{
  "init_std_up": 0.0269,
  "lr_head": 0.0255,
  "decay_fraction": 1.0
}
MLP neurons of a small language model. Each row is named by its layer, matrix (up: input weights) and neuron, and shows model dimensions 0-127. Each number is 500 + 50 x the weight over its row's rms, rounded and kept within 0 to 999. Numbers have three digits each.
A block is one neuron, or neurons of one layer that tend to fire together. After each block is what it responds to, as a language model described it from the Wikipedia text at the highest values.

L4.up60:541507450428464529531580443444482364502492509467513539458528580482494504484443464556532475500481551552527432543582515454529497520504543499512575517438511515475525523582451495477512683536448489463462456464477412281444501511437470480533471459552554491542406433499491451513580499453515462490422470564458551457536535463457509449418533489523562458455480590412514460476540488547486424513486
L4.up944:441524486438517504427516448454467433591535550436508522438486439581510418527547495517523504500490548479571486527573533562479512429448506500495525578500499584520465538492511557564450562534426535500462505385512469465497618531489535476459490489499482573408578546466469555476584495527567494559471500493445381544468487476475456466490538506470370465423492554408523432510480544509532474481485
L4.up1155:483528484448585538533531528412496449491451445505491514420526441523485393481393456511549504458496489396529444521626612495417470529463569522557479519452576514545510470492534480567518507548544484504522568445502425439566523460427554430479566484462606479454535501510535543512538476448579541454419523490536402500571429450478528494524489442511467558433441497421521518485416509443497437490495
L4.up1217:533587492391466522463436430526476527552420537497569520438510529546505485474486512472512542596483494429505488472582430472498467501501450513522531631478528532574454557492531548507438484504481554538552475328424446500459542545479469445444457517551458534460578502542501492459625537467568535510470477438332379542519510501414444402534481539503413574427476557497598482486431516481541426501435
Verb-completing word pieces. Final word pieces that complete a verb split into several tokens, often after "to", such as refle-ct, determ-ine, te-ach, expl-ore.

L17.up588:576551404527462461420511456494523562500548444508527413427467522621578508499556529532508543531466542539472494550495567445528451481516571500516531485459476607506503547619609531467621423598416450540483479470593498540540517590472462504477498517492592548450485471459485535482482526447520491420483412488518563493517534449460435504553537521508424572531423484481587476582466485529613495400483
L17.up675:457476457560427500508603450490473497618508515486469493343521426443500568409487414379486510550494427602521494524497453444411618582483482591521578536464557524490515500487574524544527585445442459560516564454519523521427500499473554401447537552501400519531526453480473489429528443481526508491569463502612555555547396584555493432577519502474480498518418513479496485534420464472439466356509
L17.up1050:539523514500538482529470415448450509556403535567558510425496442462517511457528476532479481585390453565428467517463519419540486453599550560491581417477514539489459578524459491485472557441466460613559454507535523470553467520546512519558579558547627592566464582510539506585621535423453486490527518417492524501534469500559530427603597445451498497454465440499493455619466519652485489492563
L17.up1140:535544422465416482488492377500391548580552431466507503441508550533496541509543477474578567626512452524540539453471484403533466415477478528507494532506478470469492504572550584479514527540448538572439462481524548431535458544493528502471473536446490503541564552510465419581535538555472572506485542475537487550584458515645491458483477494582482595490403506470455491516497547545494517564497
L17.up1142:491480440537525460508577415520427529540591529489554448495463435543594539427572470492583461486508445530573550578445532411533433496480434561562610460532424568442548567480505484522565554509444483533545482462546581548459466467549520566513588534470479496521495491537516454572555494532473421495576419454422514530448548481414533509584496437487493504438459506558567507473447569452538532498630
L17.up1146:476536550539481490479526471510477473505570501559483504437588554485508530481508459514448462467341396584553521496430503447542459407503465442535509500523434587512573504556589533526525537563424543410500440464493503573535446596482555535480560449527503535531479488400519442520579496539453507413505377467482579528517540503589528430529514504465506517479444591496484484493510487550470477542364
L17.up1167:486467485520495518547491517475497564595508465489555426443490580527516521539483479588444535593418442522608476458488424429509518540570517468520500506510487464557446589575490564552573503530509556461511427474571560477587484586509534496493526555497471601482509437481591388542480499474470543443509412427416521497569514561540512469447449484456387521516448480411477488565437517583524483517555
L17.up1255:607611509497475453553578458480404479546494520432524495424491482504472534493569498558449563571436461524449573473468523405591528471505507447512480506487442534400506584525572520513485541544565505520567480498567453501461602518537596496496475492511563468567554476511527465517542524492489442500476497479527470579559504499559500496493553437529501542482526539498544428575390555577601603466623
Quote/content introducer. Colons, commas, "that" or "is" ending a phrase that introduces a quotation, claim or list, as in "stated:", "wrote,", "One theory is".

L13.up432:497501547509494535513667545445427560505561480440517424484489474436467522428481560542454504462448440568489491443448437474513554558533482550476487589457583582473507507557514537473452522491498384505493480503585589481616468472390507485511526423492537397468457548499549514487471511421509488462603511550496540554529502566504467423590514412496456513564473545420507449500568435513557515380473
L13.up1231:509438497569489563492626398474457486582489516420500438470636507426457537517471495439623519572496505490439517492442374523569544404465511607600557524501453558484562532489610477578527444456542456461506507488500515535605455568494499481565510443539480485508461509498458503410542551473511530489467501528491553481477522520640422475532564445612426531493535460462521483469510468545528540390550
Verb-phrase auxiliaries. Auxiliaries and infinitive "to" right before a main verb in narrative prose, such as had (left), was (launched), to (heal), be (removed).

L4.up427:543543440395466526460498425486537548421549497497648495528526498454480572455437515519591492479502490540506529487600544434487491428596587479478489519507539528421449487541573523512516502468468437532523478486492524535532544603497552469487567487482536516515494526404431447528566443409453379418486565499503577432540543488548538534559520435361601580430481547523549587484505577479477502530556
L4.up510:567551423394522567398477482493502531457499503493563479474431548541493537461517554450427571535430540496472512471537536530533535472553555513413515538526421591468590455503529593411478516533456456513488491468512414464477457457461502540464574533496471480582519508386474407396553393405474436460504598555530440557508592526551455513512557422397610615434504492560470568549511559524550400523436
L4.up611:561539504439512450435534468533489484541562414537609495439546559515529577459437524464490594497410560600480498494601509481494469465502513510539520486556481536559536446507482484449469546557488476511492521396474565541481486597378457466483563450572455520488488449489465455505481481489497559433562595501597579520490454479502519496491531420458616585427541537534449556543505503500524472423548
L4.up1243:533598510452482464475510443477511537481446488547575508465511559491484580545499547483567535530442507445513593535517537522473507482526692462461460505435448525547537441480502506462477567479456454526532525451509564501502477547543513514470530406491477508578483404427507548481545502427466512466603599546553495554531498498595573562548475388453560604361408465558502576502415496443543500609512
Table headers, heading markers. Pipe separators after column names in wiki table header rows (Title |, Team |, Certification |), and closing == of section headings like Early life ==.

L13.up638:434540473491456546511521562582476472572520422509563468340532583453505561492386495512568559508493372483531544434487557518562565483539546570429474481523487547512526451445576539416506589484455489514506429500545544518453531559640489469480488482489485536602459422513471541530537562464418522476512563459576588539412446524542475433437577518530456486409457549498518391522471558546454479525439
L13.up1223:459632412537477531409541514517436443519498521508506528446526477582547495526573479517498480529454568544518505486547491494571572437521493594483624495453528559499517503501472463490516447462514525560529512460566563505412478508505488479466493440531499550486463490474492495418523524474496468491536540497484538440376444499541525461485518476454473592481513515530518493455502508531501487445595
Mid-word consonant fragments. Word-internal pieces right after a split-off opening letter, often the second consonant of a cluster, like b-l-ank, f-r-ame, b-ag-gage.

L4.up449:501509471500545472526588483516461507473441505498468482524456507493544539471388509466534539562555445463433491505539483543595498570549566519489510451454471537449635463530496464481528524600475533376543515450518525549474437520504469516485482500620565516524533511490497524534466566412487409438538516542445507551438530420478517574553543471505552476468514546611588480541442488529429478537485
L4.up508:575590472506541472522465516574477446525522545597562445485463463470526544487508583543432519516527558552526490468487496503474425454617584480510511487388494526558567519491594482507564462520576531521498483443554463475501478564456505456444492565491528546452521531455460524572531424465523558480605578508426414486486468423617566494572526495509509580529549432569493535515466493468417416548516
L4.up749:558474504510606515499487550603498542446503509567538446514518531464502539459504487497580483556535509615445553471538426477547434596546617459488580440409517544508589408462417507534539487549451539514543517471461516422486450500498488546475511552490531421494591605472501492605568425516519496481563541494545546502422453474517526469604511428522438587500496543513551559456445529567468475503595
L4.up1118:473593436538507452467632449505496468599474509430535504489542509445508507526551594461530531482442484478441467499531547572550473449521587514499487433449435555500564486516484512510445441489466474528522401462472632444554498520493479442529507450492452524458534557492492474564538529438426548494491562501629579471479521499614489550500497428506527499459496515452570530457368536416440509518540
Pre-verb adverbs and auxiliaries. Adverb endings and words between an auxiliary and a coming main verb, such as quick-ly, subsequ-ently, also, been, only.

L17.up163:527526483515464531431446503509455472465594456489507359464478529418418485505454504466528465478503478379533571502520466407527474514539473492456481502435514543548496526478570615487513559557474497488525446516608538549521526554386589437384553485491506527558429570503513554531522528456477472521469515448466524478598417473523440538412583475410547535481509541392519455495400540499511499465428
L17.up410:491446350444493441466492530512445491566473429520524477484515509433512507448521479571518472483510525496461496444521394461530453513459416512539564592551443469486523462524487513461503441501494441472569467432509521598463509545518565503445529498534473602542536482511471536483548522471503389541465593481436415444535461404561485374389482532513619510541491461460574485465454585582534498488469
L17.up451:465543445510520467565489506468539450522514525476487465378514554524517509482499456453512534513391442523528603459489463432554507437532517508448533491464526540472519461628614540544543478531544480445507429534613550557460491504470619509441531486441488616556531433539475525478578479460430560423499599500467535532543501428521462466530461478493442456489509524484484458507510481505562456451484
L17.up582:514538530485542547526492472446463455518532526488488508430450613534537464512483475532500542487447533557597514430517488471505514486447463518457553533558449550531461531510437522472489526577467472552483544447528442542542497548548429453497533499488449468486563548441469566521562534492490454458560473447541434599595481477562459481487568547587524486410432501468549473517462574471540497525567
L17.up672:569553455512523476469436561510447416578548511451501432516552503575500536463500581513476446472478420491550531540565360502515536436472530558528434564428557553477531462524593474547462507447531456577497492475535552471561512588520539552456526505421530496580487443466497556422554476472450460438544501409544565510519490415472485524474525465487501528494517506452483541491491451570438501491503
L17.up858:531467393465469537408531488533457480560573460431495481325486509516433459436510528563529502554424623566587452469534541476500501480436422523494501528467489574517435481585571533494473513549507465500513464434595490506479606590534558491523535485456461529462485523500438490581554505450539518488493539435407605514487436468470495475494509529494441480382430518450534465530551422501577418513521
L17.up907:536465530527519517592547449490416414615569496497541498411479512566480468479469516500620536553449434525591595530573560482452474488550495472451559451504423600515504420518560601507490462549495484445445484469517558487529529560554538535487582429446462484491434520468502481521547486457367500474475444484441550487467541455568487469467529493525501482388484526458526399516501409482528570526521
L17.up964:539501479486573527550444507554503453569545507482563470408478485469421418488479453507527526522477448441553535454552465584446509468454469524495491560454477569510513529545521551450526565577449457449537480511564451499451552553520603583431618480480472498518567461487508533434531478451493475511499497440519483489457506520473415418528452538560544436406411544468571487535508510570597432481499
Mid-word verb fragments. Inner subword pieces of verbs split into several tokens, often after "to" or a modal, such as det-erm-ine, incor-por-ate, nav-ig-ate.

L17.up38:455491515491470659430492483558511609515539495560510476561443455542552533475461546619500484580579471569469565497422456500570499543482510542481487445461493463542523541521453587533430493493447465572533518472468591585563512459409505437510512593492623544441591492522551566534502512548531523549472387436486458437491554547545519456493488481475461486524411543415520466528586509591552507526406
L17.up95:534488539507546556518481503482444460589546541499533404490505483403442465425439516594469450467586515602439504510438417478485459526456513439544540432546513589468513519585488496524538497528497528540555551500487560516447494460430461444419596500432537433518494480479519448503575468489511490574465528515462503520403555400511526467490486552474496518435458577540543434520441589477498428489505
L17.up149:536543404571524595413527557530550468522516522494467511436613589425465469505506471446625492540443477601458538522468513498538510457589521403484561414451426564522525492464503545511505508538579524506508484534448520492532480550423419402420456495436608448547515456438504481483480509532475568490570539540383593531471513505537383572580570505449510543548423441401582561554495556502423437464522
L17.up265:535527538543537516438453522379527479537510527483500452453630561513513525469449392546584464516444616429445479573411513427588504434547466591523492519501371516442552512463546475591568571474480487469492543526463455519528471467483557440520534446466569496528540541553607499536567503528507476443618453436424536404482513529541529541528568552444491473486471548434528522488428559504572473477509
L17.up307:532488485551480623547480482494517512480564482421578543462431516473422492508498425486587502586478497485396507533501500368516520494519510557522554517440473580423481477567529437602452551484464343564479387494524488510511425527571576489489542535528546503454495565452526512497526416601444492542528531459564557489502499503513435476607504490500493521462474499499559520524461561490537483433604
L17.up382:550400507595484597518483489531472512568443430522483499428558504507378540424493484429551491515493497509398515622531508470496549503452461589458501467531468488522558465376507510534483560581525543516461541506546511484430442512591544474529424470497518543551509506510476495485456517507532358524579508454458567531498546504506566517502496515525567468461487448474555439613445519559500487458555
L17.up601:556436492496529490487436572471538555523577499440450484451402469457446613423503529552425452553470454421505452487546525554477524517459490470390567501573510536428578543475509510589545438543451469476516483455430523570599482569372471544484491521463516495444542466559479507538407541492530642551583516455480471533453482518539443536516595455488486549454417542462561510538437476542490447595567
L17.up700:515532517540480635445562491348501502563526533443448498428456467429415599467490452556452472575417428476445588451526454444496454585543476536515463524537379499466454500553466558530571511485481490555514479431539509516561490415475507433537449529402518528472554519556576544532585516499573489523602510412403451430467509429475508518490592521396530536509461555459570404487526515502540534479493
Subject end before verb. Fires on the token that ends a sentence's subject or begins a relative clause, right before its verb: which, that, it, they, plural endings like gases, deviations.

L17.up50:473494504590493409583463490476529423560568476448547515543504461448543466538479513515534576505449446471494479536509586475431591499531626637404498456501431511548485489503578439483540577521437472496492499473541477469543564407464541507463571570598499607558620560503474398485457452541527387444477518506574535490489615492448489490526525518524545543476489455429515474540487550453452483568490
L17.up126:526522526531460431502428392528414551432553409464611521425495592511449529506507473464629537462501473562486538551467531445428558458521542486491482552443445451429588390571563464463483570610560491480532507508445522490501498516509492475442572476505538505484539489522506501457534542515502476562500367474562597491455573499517515510473530496576504502506463436470527425546524516461512485492574
L17.up147:535472526671446542557554490545460576500441473462640538509526527497519622551481529506580475621507580500443511534531486490558510478453561500472568515464473440424526480557498423515504487504491526577474447503504484520488500483470508436494533504537423525573577507509429425528598495478503438509554581508446443490560611450509493433537545510432480549435443479549480476502446569491600527523506
L17.up330:512488476512431532464552508446525490589484419410496595501497517450496496470493478504575577437483629589493472560580569430420453445553526471503457492486395552483599537512471523447529495510535516529523562472529513521463549534513492449551433474531465611511479586583506504477540478476491496434432568423561526487511476457498493478507529418409572671465475482418501482444502547493490523508493
L17.up384:521585476493446523525417484567412512476546469440500457483571535462557606475409443452515590515507448580433527502639521489501607471444528524428527502566440462505523423556432511427560625464493454503583473510449504521501508485478509468514467495463529479475559425477520549562609536501472541495497496428557460484439523495381506458535595416458462553456449535488525474509511508541584540494595
L17.up642:486507429629426505607513574499437441504499567513518566432614434536526603490486489465491587491499531498520566458506559475378489441498516488410433485515507544496509451513467426522500584614552579502591447483518488493581551490478463449481506407517517463463502456435510512469480544507482410535477489417487561536447527480469541503516538470562482492472451584501489562523508524575452454491532
L17.up815:566492529542489480549601523466475478478471470446469496457601497477542508491563502524584574490500450530469486526517597429464526507492574485374510526541435481410498492432552563552520532501535521422564532535573551561483525481473538520582551482489441591553507487515454477535541588445429313496515481467556511531503564560531467537613487413509490621535526540467546439493541504516494452490503
L17.up1111:435417553475602489490505505475457617607484459506560435475485504572557527486605577524567527469365477478541511571490477365511589547538465370556565557472538500423564527582536446518480510529600531482520454487564538472438546503500592333439489480485532486575480491474560402562549559528410518503604444533550618479491518435496508508478497392561558527467539526484478552470478528539477467513459
Word-initial v/B fragments. Single-letter opening pieces of split words, mostly "v" or "B" after an article or table bar, as in v|ideo, v|enues, B|urwell, B|y.

L13.up549:453467464530490547477561498497413460549493606488460494424455506552492539454426491485435508557470456510572565456484529514526476488532498535497445624553450539504545465483529520514551527527484455464480532463586488512486561541431525432552522512499495559529435538469493583586550510431538479553524600476481508588511468404461540477566580495539562575555453513494495475502307504641487479473532
L13.up802:501495500410510450433554497425473511533515431503492509392512530456559576427487447544600580469409525534567487502459564506443481435491561547500590443569502491564518490498565489492513490442484514517469527475576425530508568530498490434535617568490531569480589520482471530491573392453547393539492445425480450523573512530443514489495446447522433566481419503445462458496454564451622436486527
Transitive verb endings. Final piece of a split transitive verb, often past tense, just before its object, in news and review prose: pra-ised, reject-ed, opp-osed, revers-ed.

L4.up159:465557482531496496434561475450492505595525517445446434563505480422480567440453564565571499481541483481443517489512467505526559502483531462479440515490405511499563515481459561500556445505515515594521418510501598613487485550473396579536495552493488527496466559487519512492529529515450477400493511438480523531497562437489419540541495515431515582539435564477452561542521522508582485490465
L4.up589:541475535500530483417520480459391519534516521392484511474491468510483451437525469450459476501399458535511632502474472491562535430457499499541524485597486484478493581518445516626552547464557519534477497467641515478544464495554452517487522440539538485502506559509594518397446528593480471540511392507481493452470564418525494499582436489393526566386462538453427454582506476549511518488509
L4.up599:505458524527542571510513572459509388542568493454467526466515484453531543567444529481486453541495467517439589493424567496475506520541528427496542550530541424416505488577489535381603475575513473520561520504478481428487531516535544518490515578519525520500498563532561467484492484583538450542469477504382500506513640449447407558485523506427538427428472529471480442531465440480612440536436
L4.up971:602480458598505495492470498443557535507539569539448493529517499446483446432586465421505458511475523549441554549484554401540560396552570569472517417453456582454577459590585502533536557483498551435529474494517589492502462520548543502428517477470529484569461475470535457528535531466474549498597432435464548529471553485522469422512545455417502519442437504476504438552418481533565444497547
List item separators. Commas and " and" joining items in enumerations (stations, fish, frequencies, cast lists); also " part" opening party/parties/parts.

L13.up158:565565486487514488469518475409464560433438533475453496525606467509570550482448490594545583528456462514442492516471437451512476610502443545618572510500536499436532494491490454557392530467585535551471526373453459508464488525491460550473484502623445507493580529530436413484484566498586549595502499459542437451464563526491532426537500484480479532549447543399517475436554515494541445477407
L13.up522:605503479444489539537510559447516512479517467529552479480467559507504510486491512589552595541476506640451585477445500484561481514549469514490499514579497486555653521481470467510470554535531500451521514449486456532485438450508516530455522533539615547477485529512464425612433471457489495642508419439502466441502422490481520487458505522402573478581428435472553485475517556537559530439537
Place-name final pieces. Final word-piece that completes a multi-token proper name, mostly places such as Fort Worth, Qatar, Long Beach, also universities, teams and surnames.

L4.up97:489535493458477474485508440498475488455382415495500483510587478433553606470524475596473509549447628528493511471480489439518538502595575497456436526513482482439537520499420500521523493544560485527544480477403337487478488538507569495501455492525440516512543509471575488424505543625567546521474506492513452542495477375508546525457548453500493488419478507608505476594462420434495516535612
L4.up584:487487490534524552511483432465475528478436543484415536342494532556507472500534532547509535531475463406592470476412462459565514478483526486407475497514486529542552508531432500551460534431600481490486500474552478522560535441494518497491587441611566547473505423564484497533572496491563527487410376437539501489517503466576445533468541465500512535400429465510555484525426485467540537484440
L4.up612:490499432498536548600455446570427544552472481406499582492548451452446435549537562476574614447451478566521433586469544417511473522567488424487514477481470518448476492518540509458481492456563533485539474433581440452524482431464499478523510438607535481599479594517499494501548563544583441491464405513455521528476556518490479428516506482503420484398511549509510444475364529489473479377538
L4.up898:481602504434525496408424448530444552572526538479535557467469468505546407538510434510514486557470465425490509545460418535598483467535502489478493600462501473525461464499530653559532519521576468614501494493473457564577459435522556489510558445518478515544497549489558516525555498501538532506513476460450417539563459436434506358516493521456460504476484451488559415424472452488535452433542
Name/quote introducer. Words that introduce a coming name or reported statement: "as" after known/referred to, "that" after said/announced, "called"; also scattered word-internal pieces.

L13.up74:535536481561516489490472410571497484446503485550520476429502479437479537471489552478504558455497565559410494516571538572440482455576554521568517541450465495478486383567503539506524513595543441514494465463500485384528505570389545409505593514517469539506508468557475479505569520523464404480615453454448538441544502453565401445504572483603449464501593542529512512545593524498498500407512
L13.up348:493547483544519505568523431536514433533484462419531400469479510494510546500420467459548523465500493541498534502527610514537539511534581553450476455487530475458485505489505476486513503545510484500512517501543474478544545534394555489494569434540478576540500557496536415525580621442415452509542485460546501501548516440492490563612560467531457531459465502490555479455554545528447514561561
Word-initial V/p fragments. First letter or fragment of a word split into pieces, mostly V or v in place names and titles (Vegas, Virginia, Vienna) and lowercase p (perspective, power).

L4.up1:520437469607468464479543415524456516522536549453546558409463443501555478480461592459511534535505579561561478364534518495435463553504490596514568558505433475473464516528551448455472460519541482511513416527478465468512516534482414470449560464586556536456524577504554421508507548439648476427457490481480501509518479483462529501492444529495518454409605579408655426582452516407487416495663
L4.up343:524449474480524501546411540497492447517500523559607379466557475416490477461376526472537587571509578385494533488532507571589514510494485474502583494419489540393512508489592462417543543464567519496448514511453459484506489463502589506476517512589480429561606549454521485497461470426473384447564423546384548383542529487491417467575581495424451524386569622484487535431458501530468475454556
L4.up366:502502581500555539501575563464474481510561531461493513492541423515584526472435566484562593539447575427517542516501516512477628545496598541471588533516529443450566533493561462473568581480548503512517442535445484539541486476432435476507488470555486486623493515477514426511497425432596524483415376478462421479556531469535456488587635515429518526424548593366499511504498532517422550448533
L4.up895:540547464478564554472458450442503461508478468439464519474473473560433445504489492595506568506505551540529582446485565513520446496498564574487465505531505459490602491544485479480567570591579508501511496477533486547534477585503439484495484472527493488579526485476478565632469453519544564551560442506518472574587522412553489531480538434497546521452514543463524478562514478574474438555446
Word-completing name pieces. Final subword pieces that complete a word split into fragments, mostly place and surname names like Den-ver, Carroll-ton, Well-ington, plus some common words (immedi-ately).

L13.up467:524449479532523454490545460459482574531521478481448525473533554449460478518449496584538452463476529476426500442489437459534498373508520473433524494478490491374581451517522495546497524503512565518479363545476552464430523496497603511521535547512516476539496508490580485553487470604491498524482560514484561434387405546527546467644499464467446613494369490411470473550524515523542521474511
L13.up1008:547548433617423545495547424449453476528433520462476470420553514558490471478467483562574505476545517477486501640493470446494496517415554533533492476412424455509524590485488475425531514480547471547542424512467522476520582559440507529460583447440429513458495584408465426623484461594520530595482512495640602487592548477530488441476471473501436471417423517525535468581467406476607466499529
Sentence-initial subject pronouns. Subject pronouns opening a new sentence about a person, mostly He or She in biographies (born…, He was / He matriculated / She then taught); weaker on it, and, headings.

L17.up284:537519488521536476474495493490438578540507522492544542506461466499516442479493494602596498430427565629522532493417408426542451560559439448396589537504500520459493616514484411501491511487461476543580557463522442501494446507504557514390666417482517463526558516459549537506522448478468464485420499430531499455500517580527503508537475534418395468542525446556548568503539604463488464488560
L17.up386:511513409512499577488445448391450472530495503534478422482572547495428645438426558509463518501534481462530512546504488534326596482446469502461548537433418525421460572522511564532540513556541473489462583452564503529427458568491496572499502465538557504474577590485582514520518490449535465536600447467601553497460559503599561492538498409463363530479467584568505557542451432485459479403585
L17.up789:480545454474578509428540434379471475558418512478503559473476455453474522536465484483584449553540549566482540436509439584465476480471471510589519486534388537458428554554418482565514481453496548483526504487405538500482449463532509407401560532614533510514470489535544528413495470434521454534474380485606472549562456536556429564488438569439472486491502496423522465499538483511562452428537
L17.up809:468612445563532556562524506532518427524468498539495436497540494503483489497497431547419485534452469567441397488527581430467466506438552530558502645421527514487552461462471574478514562543444416413513580443499553568448535543490499532430445452539407564510549489453485463483410470482514452481484544459447488512510559529607436502528543393492514529504529534495527423542546454585517525427619
L17.up853:581462435506516485471534452498497571550520402526550565460552561494429498397473513537415567544493561508592624428550542417582540461494497416518526490548474535475570487490491445533486459461461448438534515431600565443507524454482459497545501459579509565496502447557519545556618515480487421449535514550518427435394505412554575516464509525390530552517487521524554399506523421416454477448555
L17.up862:528537434544528546443523573465466407465510451520493448477563532569556450433465483508536562557430515557519484502533483418411401539532363451435492491513568482451586534544492532458490474478549455458620454436532612506455417493477552425498603521476568484543509536541585527495551516558471521457477474532559516391457493502460477512515481492473481503503514517559553402474523383453526477507552
L17.up1022:497495449545527555416535438478538544582432486563523513470465596521455557433498509515437505484456471525545551495523443563488484474492557483497458557464483535510532506420509478452496492464430386458562455483527577496635494552433493557482564561575495528449609514347593498571534455497517494522549448429464481489437550495526523548396445510513484467516492503543514492457495522565598525507478
L17.up1128:459498473532473502476509453461535613576422587449588506536537419436458569527541489506562506569473505548485535557639551511464507401517590482438535566437468486519608573515492519472437559535445445471528523399535528518454491533511461576340562523498526491518526549468556507497446458392466526474550467471491459535458587522516484540447502502485429467408454483537489502499503454622511471431450
Table cell separators after numbers. Pipe separators and small numbers in Wikipedia data tables, firing just after a numeric cell such as 0.03, 25.31, 3,777. It also fires weakly on word-piece splits like ad-min-istration and number hyphens like four-fifths.

L17.up270:516541508512530560591588475539500493523487578459554521416472473561498524459564515459575436462495456594481522522464483494548523558528497526509475500559432539440438540502504497535554442649500522563490461481464522466495431467480559501449545565534521474503532487522485525525619433528427489508494409417548464434520476543520493546541493544517502625525467529473546532494483502528503561513526
L17.up775:528534514481489488644525440558475423564517409494581519540503397491536521502507491459537505530543421538419473502439517412524506450403572578530514442535449547507441494470517450575614569546582471523502556505550485435524457460634439518528458510462504461606542505510506471525557482451396533482551427467493515510393499524509496459592419522491473569471536476497519393524517431535480562517542
L17.up951:525595508490515513569597445504452466562419437452501457398460445447423553472476520570455536533416467457459603467433592487561466583479493484555457572464434553490380500530484459566564549492410521497469542458548441466517487445460554552484481523473644495583491455531510548490493441516497450504498567511485512556542564535556428516426594489455473532515545539490516479516561554528483551446539
L17.up1062:491585524526575492555501426459478495517467547475504535491572506435416544422489503465517520632373476563516523501492563473458466579510525544575520527474431584392587477480633472505503557503443502554552564487467534510489522488482590505487434538540491483517577523516542424467596534571517460414480462446493468498508562553543474472501546553495619389455556473511509485436493492537409449436520
L17.up1134:532466539542459562543570435456497572489508529390452467531603573399493483464486613440501498579463471618483554468478444511462413468532499623526556631444562591474518458539492500507484493559426480483510478488482462450553534481477592493530473484456455481568487551447538427446522488516469470514420501418455470471448536371522450457545576526529539521478426474494538458480502468636507538511572
L17.up1181:443529458503459468540553452497496505510534459526566506491583533564509517414553519527543503543489472495388482532396429474564555432531450531489494441467415539564472460494579506572525481487453507477524441521492445592449504505487578425570510463494578542547492460535506571580577559545437458470444433496506475545426510513592387418526465566474473511516430515437525352483523539595486535469608
L17.up1195:461605511427480577522552358513532484569460550455483540545457517527541483443522532557518470566556510561419508548450488362448559555525449515515494542430524510430579516513548548552487487615484424590532506507445654526514393553451492473531550528493585417549524463480532420457510470414539493535569464473482510508462534584550474446562515495579492522541516533517484446572377500527487503544513
L17.up1211:514547494578511570488474455502426488507523525432542481570554453495476531387456427552478585617507521579375614487480374473452501469531486479582521543523482502456550451469625495489523504461477455599529546446532505517506432546487575410543512546503456459507507548548514492468493446515509458498441460530516508474494486443609506484440553493552573522530533487438529576466544478518499591434474
Passive participle ahead. Auxiliaries (was, were, been) or the last piece of a noun just before a passive participle or reduced relative, e.g. was introduced, book written by, film, directed by.

L17.up102:594410508534560577520486536521447558436455481487499537460551519445577534372521579484570536637470495564445444487544512453433522521514488425493477435530518519520474534482478464548549593480594553562550563423483504473454424442552504480522455507514524543586604491537514448498551513506475524521496482449475511530478508484424568524525504541525559500500442478404496495573527528514581366517482
L17.up160:541546526532498393530466570416440566541548547512426484408452502522498529426530595485443532543518529630540476430479512450500500489570527462499535533500502589443462542523525518457456512490482493425481524470498489479530425572544416600533478449591532509496483617489507471536513606487556498590587400507433499442473511462588536421537496499562454488530494547559513394626521482609486449458475
L17.up299:576512513433537516502538505544495500459500512455559502501463466498496579433426497532518513502458447507551485521490552522462519554502554563524492424414484563448528461484480469487523524418638484569564550432431458495491472466481599503409483429470493505551565497530547397526435563529600567453507468474488455416480563517462492611520441511480567522501513510537546482490608474503533406473498
L17.up372:530515445583478504419533510469572516513506529511578507517487511464538594450556540531528554548518468517445534456467488487434502545499467554559568510431550496526644480556490518417541482590537480429598470407533505489487474506529454498515484554517534599562463544499500445468468588590471563436523365529499454559436568504523469502550440468434473500492526424533541473566514543478502569496479
L17.up437:588551478480538498503502496564474430486477493576570488531573529511483557419516525600556551488524457550522477563439448509429488536595466541558568458527470457485572495398537510546522567500615535541547543414517481588461513423524475524530486455578572517502480543506475413473485601514493544552542470543576435477511568526437525457555612534560499414485470505548496525549479552623469391498517
L17.up703:522542525494476521440592483543451461460540466539536475463518490498532511438486495543486630521480547472541505478406477527527554528582468492440569451479540519492546439476497499542485521576653461473554524381685516471544479496474438493446575438472483525500475577459547431488489553577589597518553432505540431545535578480531465487455492464466455598486484507490525452560478411547478473528487
L17.up969:550566540492501569540485450504479519563460450502441504476567474451549555458589581511459528540530531514489503463517476491486527576536567464532515518511556477566561532483587555547442546480471508533548564390485570517429479530431482562497440557512490502483564427491464328516533595434531595518564341502464432525485485447509482483499518571434442508483478558497483466529518458492456457438443
L17.up1001:542547414575480465423553476458431523486500440499553471493514427542480550442506520511478506459562527440386537482465491483495535578422580487476471483592418503539502496524557539530505558646436467500577537388588447527452541583477531498540457494443524483555482499508518558537551543569542492456595461421479504477528514513402491517546514541519489517509509533545533495652511478540522469562558
Word-final pieces of names. Final subword pieces that complete multi-token proper names of institutions, clubs, places and brands, such as Featherst-one, St Mir-ren, Swinb-urn, Alb-ion, Kens-ington.